{"norm_place": "pre", "bias": "all", "tie_word_embeddings": true}
MLP neurons of a small language model. Each row is named by its layer, matrix (up: input weights) and neuron, and shows model dimensions 0-127. Each number is 500 + 50 x the weight over its row's rms, rounded and kept within 0 to 999. Numbers have three digits each.
A block is one neuron, or neurons of one layer that tend to fire together. Before each block is what it responds to, as a language model described it from the Wikipedia text at the highest values.

Description: Role and title nouns. Nouns naming a person's role or title, often after "the", "and" or a name, such as CEO, owner, coach, king, and the Opponent column header in sports tables.
L5.up1053:525464477426553541561501535561429504507405415511523446494444571491501446456537493467413548522496514523396507443506472554511498576386452523430459485564475503381518517516490556459486538537465433517544494536531433482448461665480432583554478511511482517591456432503507497595528524400608484473506555489491506424490501526562473473440607508522523439633523549560484473510524568468522452473491
L5.up1369:421504480506572552522405515497472515537507456482531528493488423542509505601480483487379488466489608538527461541488532533408489446511534594563556547511541493541421529435498492435481515520634500528521489424572515526545536508413451536547572478473553428448539361565541491427497521511524486511472573492440530524485435614584535555507580433455565545492538556475407436561489427484514561528571

Description: Units and table labels. Unit words after numbers (metres, km, ft, °C) and label words in tables and infoboxes, such as "Gold medal – first place", "Total length", "±%".
L5.up1210:478401404524504505498496491532496482470525429455470545460557452439434517507429482544465566428540393551483434509481570465498530495551521515587515579587516489413422470495580578583492441484467459418481509477440451498484477511537515476491579486524449618407530499509444479505430469493524505489461515562552529564465486493467560521504550588570555511494459383506563454523439585510491491551385
L5.up1367:447577508473464539558541445499531505468418516634538507570409529500579596517480582537515392527511488454558519485542486509478586537523498490489573461611484589590531577550533485579569494452482443429414510565481471426455525526403549532489651551517520548497491535462467463456465568532481436547435412436413481487546512667534508464514511497491516474388543478512584532520470516520532465611489

Description: Words after indefinite article. Fires on the word or word piece right after "a"/"an", especially the later pieces of split words (a snipp-et, an awk-ward, a biz-arre), plus other mid-word fragments.
L9.up12:484451583462544465497526587409479513515474422579475477468492492511533492494480495625506429495495521557476527499546454565410626530476522540512536405544521456541581519461525459430519500582486518457510483485535573517528477523528523498518533465495580474417521528446473491504529543450536424464477519502498627547545448501459591524527503496474467431510426438522490480506436501536521488460383
L9.up166:492573533468599513443491521433492544510442540428496550487438507553428496450486588549509506526541475383553512487479543546499587491468515503537535486552418430451615457430470522564544592563543450544504487516461374503510437492514421519413581468475551470395473526522503508520542351499471515443496516522567463539542530611542551581406478505458507477519429481502519621508518486478470535504484
L9.up435:519483481447475492406445461493457506573522570463494461489630447523526546419480504557519465438446553477489501473459522586577412511559496461471448407593515570494552499522508465492496509460519533466528457502561489551503476534567524501471457540461490476465525496543547473465512514538467452442433462543444512469477465545544593546434502434569463442523447556520586523540598446482405483432425
L9.up464:509477557504504514564507478505604517508461536407556506563451440490536532483427501503490457533514521494447573509477555633505512515481472541522539478551394456489499511499556579391507460510446465553480478423509445510504497478471535540491438472519524476508545345441549527518600568426524568456516434491449571508428542445403511526470646515474459575412460520470448586506462541457505541455449

Description: Indefinite article "a". The article "a" opening a noun phrase mid-sentence after a verb, preposition or comma, as in "issued a statement" or "had a population".
L5.up479:582516403595422539571526484540488466522511438519543341512453487537454517502478429576595544464487520446536510499506523526453492479500424483465468501500479637477496389603548390492481477538520500459525521489425529418500488465539541497376382510568548562505459565453514528542510560512492561544475413544464557620433516408536516535466426572533531455529422559600549496519512475632500586554355
L5.up1116:449474504497544597518526448500511438493541557466569483497545524513475548530509489465512471504548537481578381483498499491531613452543514473580452480538405484485556433479426535599578393478464463566490463515422494557557554523544517477465493503402568458410467556575527495392517580502350439531551476553489474459509489537476480480496552429402468522543462549547521481591572539539457507473451

Description: Structured-field value ends. Final tokens of a field name or number inside infoboxes and tables, just before a colon, dash or pipe, e.g. Production company, Years active, 16(2) cm, (184)2–1916.
L9.up608:474464496443388589514506496526550486564428517548417503503491429526465418485483456552496508514443450521499540484609562567514527534509524535559477463507571474532503496517373468544546571575524519595514498461601491527447488517564496491483566507439483375513494545533476470484508427508534515458537480496529520479522585556516512507503512481474425534527524447454484444419427559485544546480436
L9.up796:476429566429428592485445513440563545511549472505449428527467532507505448477552469436543422447349520511491545559551465534458484520408507550452532497483585328567434558505546490551551459474490486541452580491600489486608486437457511527429611479444436556474563595518571484508481484519518521441526549488470494503504501464454566453519468490484446480497493515490517490485518579461499514518486
L9.up947:506440576532445498548640443498403472559411508538509546466590487482498492498517457489503475511488522483561479617569501541455437509494472562600583468533503413546482450483540395426460557555458436470555532437598501513519525457478430366477470521490453524466373540511505474480484464498527448488511465555465461565534548550549449479471508486566451506460507462430544478498524588448487470534478
L9.up1414:516454608463463578436490460490557502543391584544405514535525455408435563432612472587586459554568484549581503550542514510430446583478481628585533540551549430522542488440460459528514402535534490487555548467503534438490513497494412430502603579488501502497492558448536433522403484522590484429449555577546479506513466441520518458456513540543509537577511476489466438431488584415470528489534

Description: Leadership titles. Titles of office such as president, chief, general, commanders and the "of" after Prince or King, in biographies; weaker on digits and mid-name word pieces.
L8.up2:500465550434536491547507459534484648543525465525478534502587491508545368543470538575398430576461547482453513534498616499517489486480454572481492396446484549438652486479485484463586491484574472557469488462488527433526424474482510511465451456540561487509501501493551545588425486478463524438445408430544487549518383539582592492531418505388450532452503537481480525484461427518571445522451
L8.up66:502375513487511476509558449462512538502563459565506535440416537488494500576548518480384523468493411516518497436501556489478404571495540532437503390409521496457517512558485502527571565540517496537456532389467492483461501472446479520466507521501566553525484492473423538506483460473412570467511506519504469593556500562529463413507541555380410491479529471384493539494513461464470429507568
L8.up78:461440630547486543449507440488431497413539409535463536449471539541564602545523487423445469568448500539511514447487564498402423453576433499555404399547543495416474516544439460443458471518562381489430587536518502511531526437549448454489470469480592526518446549552534513470517510421569560376563516378423489537596455553464582439553445528492459503476533439502473500511486495455404494573514
L8.up230:487435479551487504525509503442539559479543467486543470508520468540443471480498533432490372514440469559557495498505527513482526461516520473397391368433462570496467490451550522575523441596477491496434484534511455504440488536518623463499401463600486463564540437511430533569563489540429388543458527469457552544566515535503521500487422478502500437568440587495585502545571451513509510679529
L8.up508:483392476643469476545520446542488520460509438503412471490520413505427453563509416583402562560505512554537486525509575500537432602487549547417481466452459490547494497540470525547498492549527511564487506439435487530522530442443438488479525530533502530552468441497619558515494451471491472512486567459566453516510476577496405412429534513478494501548548601423489497515509377545490525471560
L8.up638:473490464446486556496555450522466477509513432495468556464445484544566579531517486400488478551495453546610504524453564486529423620502502548561500496479598513428498507485452442539511581622506497544494490539538484501578474463457484482463511508462519623477489411537452472448553448476446552474578432565482491547529453494469544393487508448436480458480481532384429500534484457379513511503513
L8.up889:449437475508473479400580386548493495566579496589470529451547479534556475531519532482402504499442535518491568483521489491515516548415541530467451541452444525402484574581484353552535596506557404545520481424521463472564459488439368454500485543509537653418470552541527504562452459492514575440504499453532474550540488480477522496524501506464520513460502483511416508567508474365448525420535
L8.up1420:498415501612526531439463387518517571567562473500514609491515535563495551430516558428429481512541425550577516492445544486415482562540462451564557466475428422484495501456543503526491533492502457504471562522489531470561520460473448552475442471538424469486483529430526490537444557422553526501484583497530479542517525519542525432499488451535544460564525535384557470484524481490589473562485

Description: Indefinite article in descriptions. The article a or an and the nouns and adjectives just after it, in descriptive phrases like "X is a state highway", "an ancestral property", "a suburb".
L8.up223:533448538513462463501508530492508509487513466557501566497587435505486462503433464556506479546422475491508533504545605554479493570511497521544499490490531520565553501508501477522465491512497531521563477488521451510603500452406498504545452494480480436507565432480522613548540533454523501562520474489437540466481529497449593569503457455460411413470456551402471551496601589410511617495452
L8.up485:571445509482502506397459567478458525592492539548424419489502434504445443431489504584571452581510530540490482429532478494465493602479488525477589364493499517625539535411476481537526504556530552522464522448477621437623480557522577397475461535566498516506543474556470549568541483458460491416570444555503554466489485486411474567483493497546349508501437603441536553440536480394440553456509
L8.up563:448386531517444564447421581405424541502546429466546550453510466548595590432517471458567554547530531565441571546569493565483484484452506487457498466497523515454482624527555495495508638527476461512463501401554477421421565533416497524472466473456496579473505425534455516473535536457445526412435523449509574431499508509458558473515508492408537609453468546473413481459533509483475502501495
L8.up946:471434494473463462484490493354451519617480482483504477439514384496485526436452473567549529487411467492489493482633524511450541454511555541483545487518516471522510505543584502486537596552472517443455458575566524384439444602561483432427502532388614499510567484484586516527474415456414459622572541573517476505504578550581566516494537410493349460506603519433526492392514460537421486491568
L8.up1017:518494544473550488510566542515385484493459515504471551507491407509480469500533513632532494482394427503580575548558588490533511577462497570482491435452474390586526560416554428497490384574511476485523504533486455535597517486422513542589522435472563535523531467382551590466484523556499507548506448546427570566513437520511457557454520450520444488479463503450494505498411573494426492472473
L8.up1253:539401624444510518552465519478467486553497539533494544451487487451547512370557453632535570548503524471422510469518466527549501525508476500437473439473502529553507528471505463496459586493537486545427512449527536418529467511502545517511567492496499535462396516529469487426527399454444469418508455555442564527536541436521606554399514488402486507484507509506371553468499485479480534448529
L8.up1261:407486551542507456585495594436499443477574486451467558504402440498484468406562441621483512515482575461502590627568567488470515522512528528514495410544494484582483623370518360561446388525540381515470478445490430521550505506525521500568507518418375466429477399433448510495477531592503489533525499601490499434540546425486502523473507461509411438492482439526482483521498572430476509449568
L8.up1375:492488561499519504475566486465439486472559471546522524508534442524581461449565485391462537577465511548447579582465551511431485531521495489522570427555404460554498517521460428449489477513458439601554531575582523540527532558518515547525412485429562420473455470486483514553608507531551494542520459509473515503510388452524426485505539496477429555466460518488513474454536475519375493449496

Description: Delimiter after number. Separators right after a number: table pipes after vote counts or stats, slashes in career lists, dashes in year ranges like 1921–1944, and decimal points.
L8.up38:460547522407475603534576496441441583480414442554499475484462489412523513521563521474549478468523498434522511572481517464394559503557497481471582508533602435561538542394435504546491564462485455411490511459495561449571411588594357460510574506470532492466489504480536467545491480450545442439520600544552504541542481494519546442456454457485396412475468453489527475390435573497422478487508
L8.up261:475562547421572599551533470471524492542430521557457468500465517429519516510585476539504494433466476433541494591471494410354469485503513512528541497447554536463481565442381467485496509463500405505553502572503584452511438590603406480502548508519519481545430558468602547505469444464467501536575577547552491568497450491508485413524480489536414514512459456506583548378385551538476465461515
L8.up329:454476524450523507548533502480490597576429557583481555458509526434453537514510554497491499516501583481485475566547536511419507483529528522449595440522489517561479426428452516554447519473526514463528486415438466440521479530546432430498498537461513497544442579421496463487503539474520410460454556545554484586527496541581456432474422508518379527480494415506520534388476607528429485444581
L8.up558:517530607450499532486472612516386518496443469497459489480400574431523510528579453528491489398543523507455525599563503444457518561516473519411597469507569483535488596502354468574597448430561443473525546484497548466536514543515425501577628506430488554465497517419498417574473571458566510471509584530505476502513392570504594401411443398503468522579475402535499525466429581459534489456492
L8.up720:434480546469480563587556537420417506451449448602429431484493429412539500482611503534515468380503511423604457596552497499448538452566508436506515484470612425621512538496514468477470557472514471452546473507542523487481527595504359414500566493452497408455461575479483521598454533470555456460590526507496531504564489561523589470431449479509382452509534413541563571373473568443527494498563
L8.up963:419516520420529503543441535452507523564475510555481512492559504470441552464560516495512382558493514456590440485468522500464533470470443458509487435511513478586522552469542464578465444530583451456457508526479510488504476510586489486525480525482489459465460560534526411585502535441520429573445459563587508563534460451479483476397301555522439445588420503549582538450443490499426453459504
L8.up1179:457511467467503549575603526471451596488510525586444496509504567385510523493610495512524487477522545502496445550511473459365540479532470494458557501446566405584515441461412535491532535444458491426505500459502485420458483555539415500516534520488470542485446538449535464478498455440494479419516536543471524539486443570535498435391499511512445410459470427552613499410494573481456464456440
L8.up1247:506509578482426554535580469493499541463406565556429587483506514463469585524538424497504512513463578490473479494473546511461395508514554590489527510501484398559504470443498513560496486519541442490534455512536494457500529432449400494497520607463486440455371572507529400457458488481574348561429497600514508516577487493541471498391404458513470531532359420452467492424479588513455472481584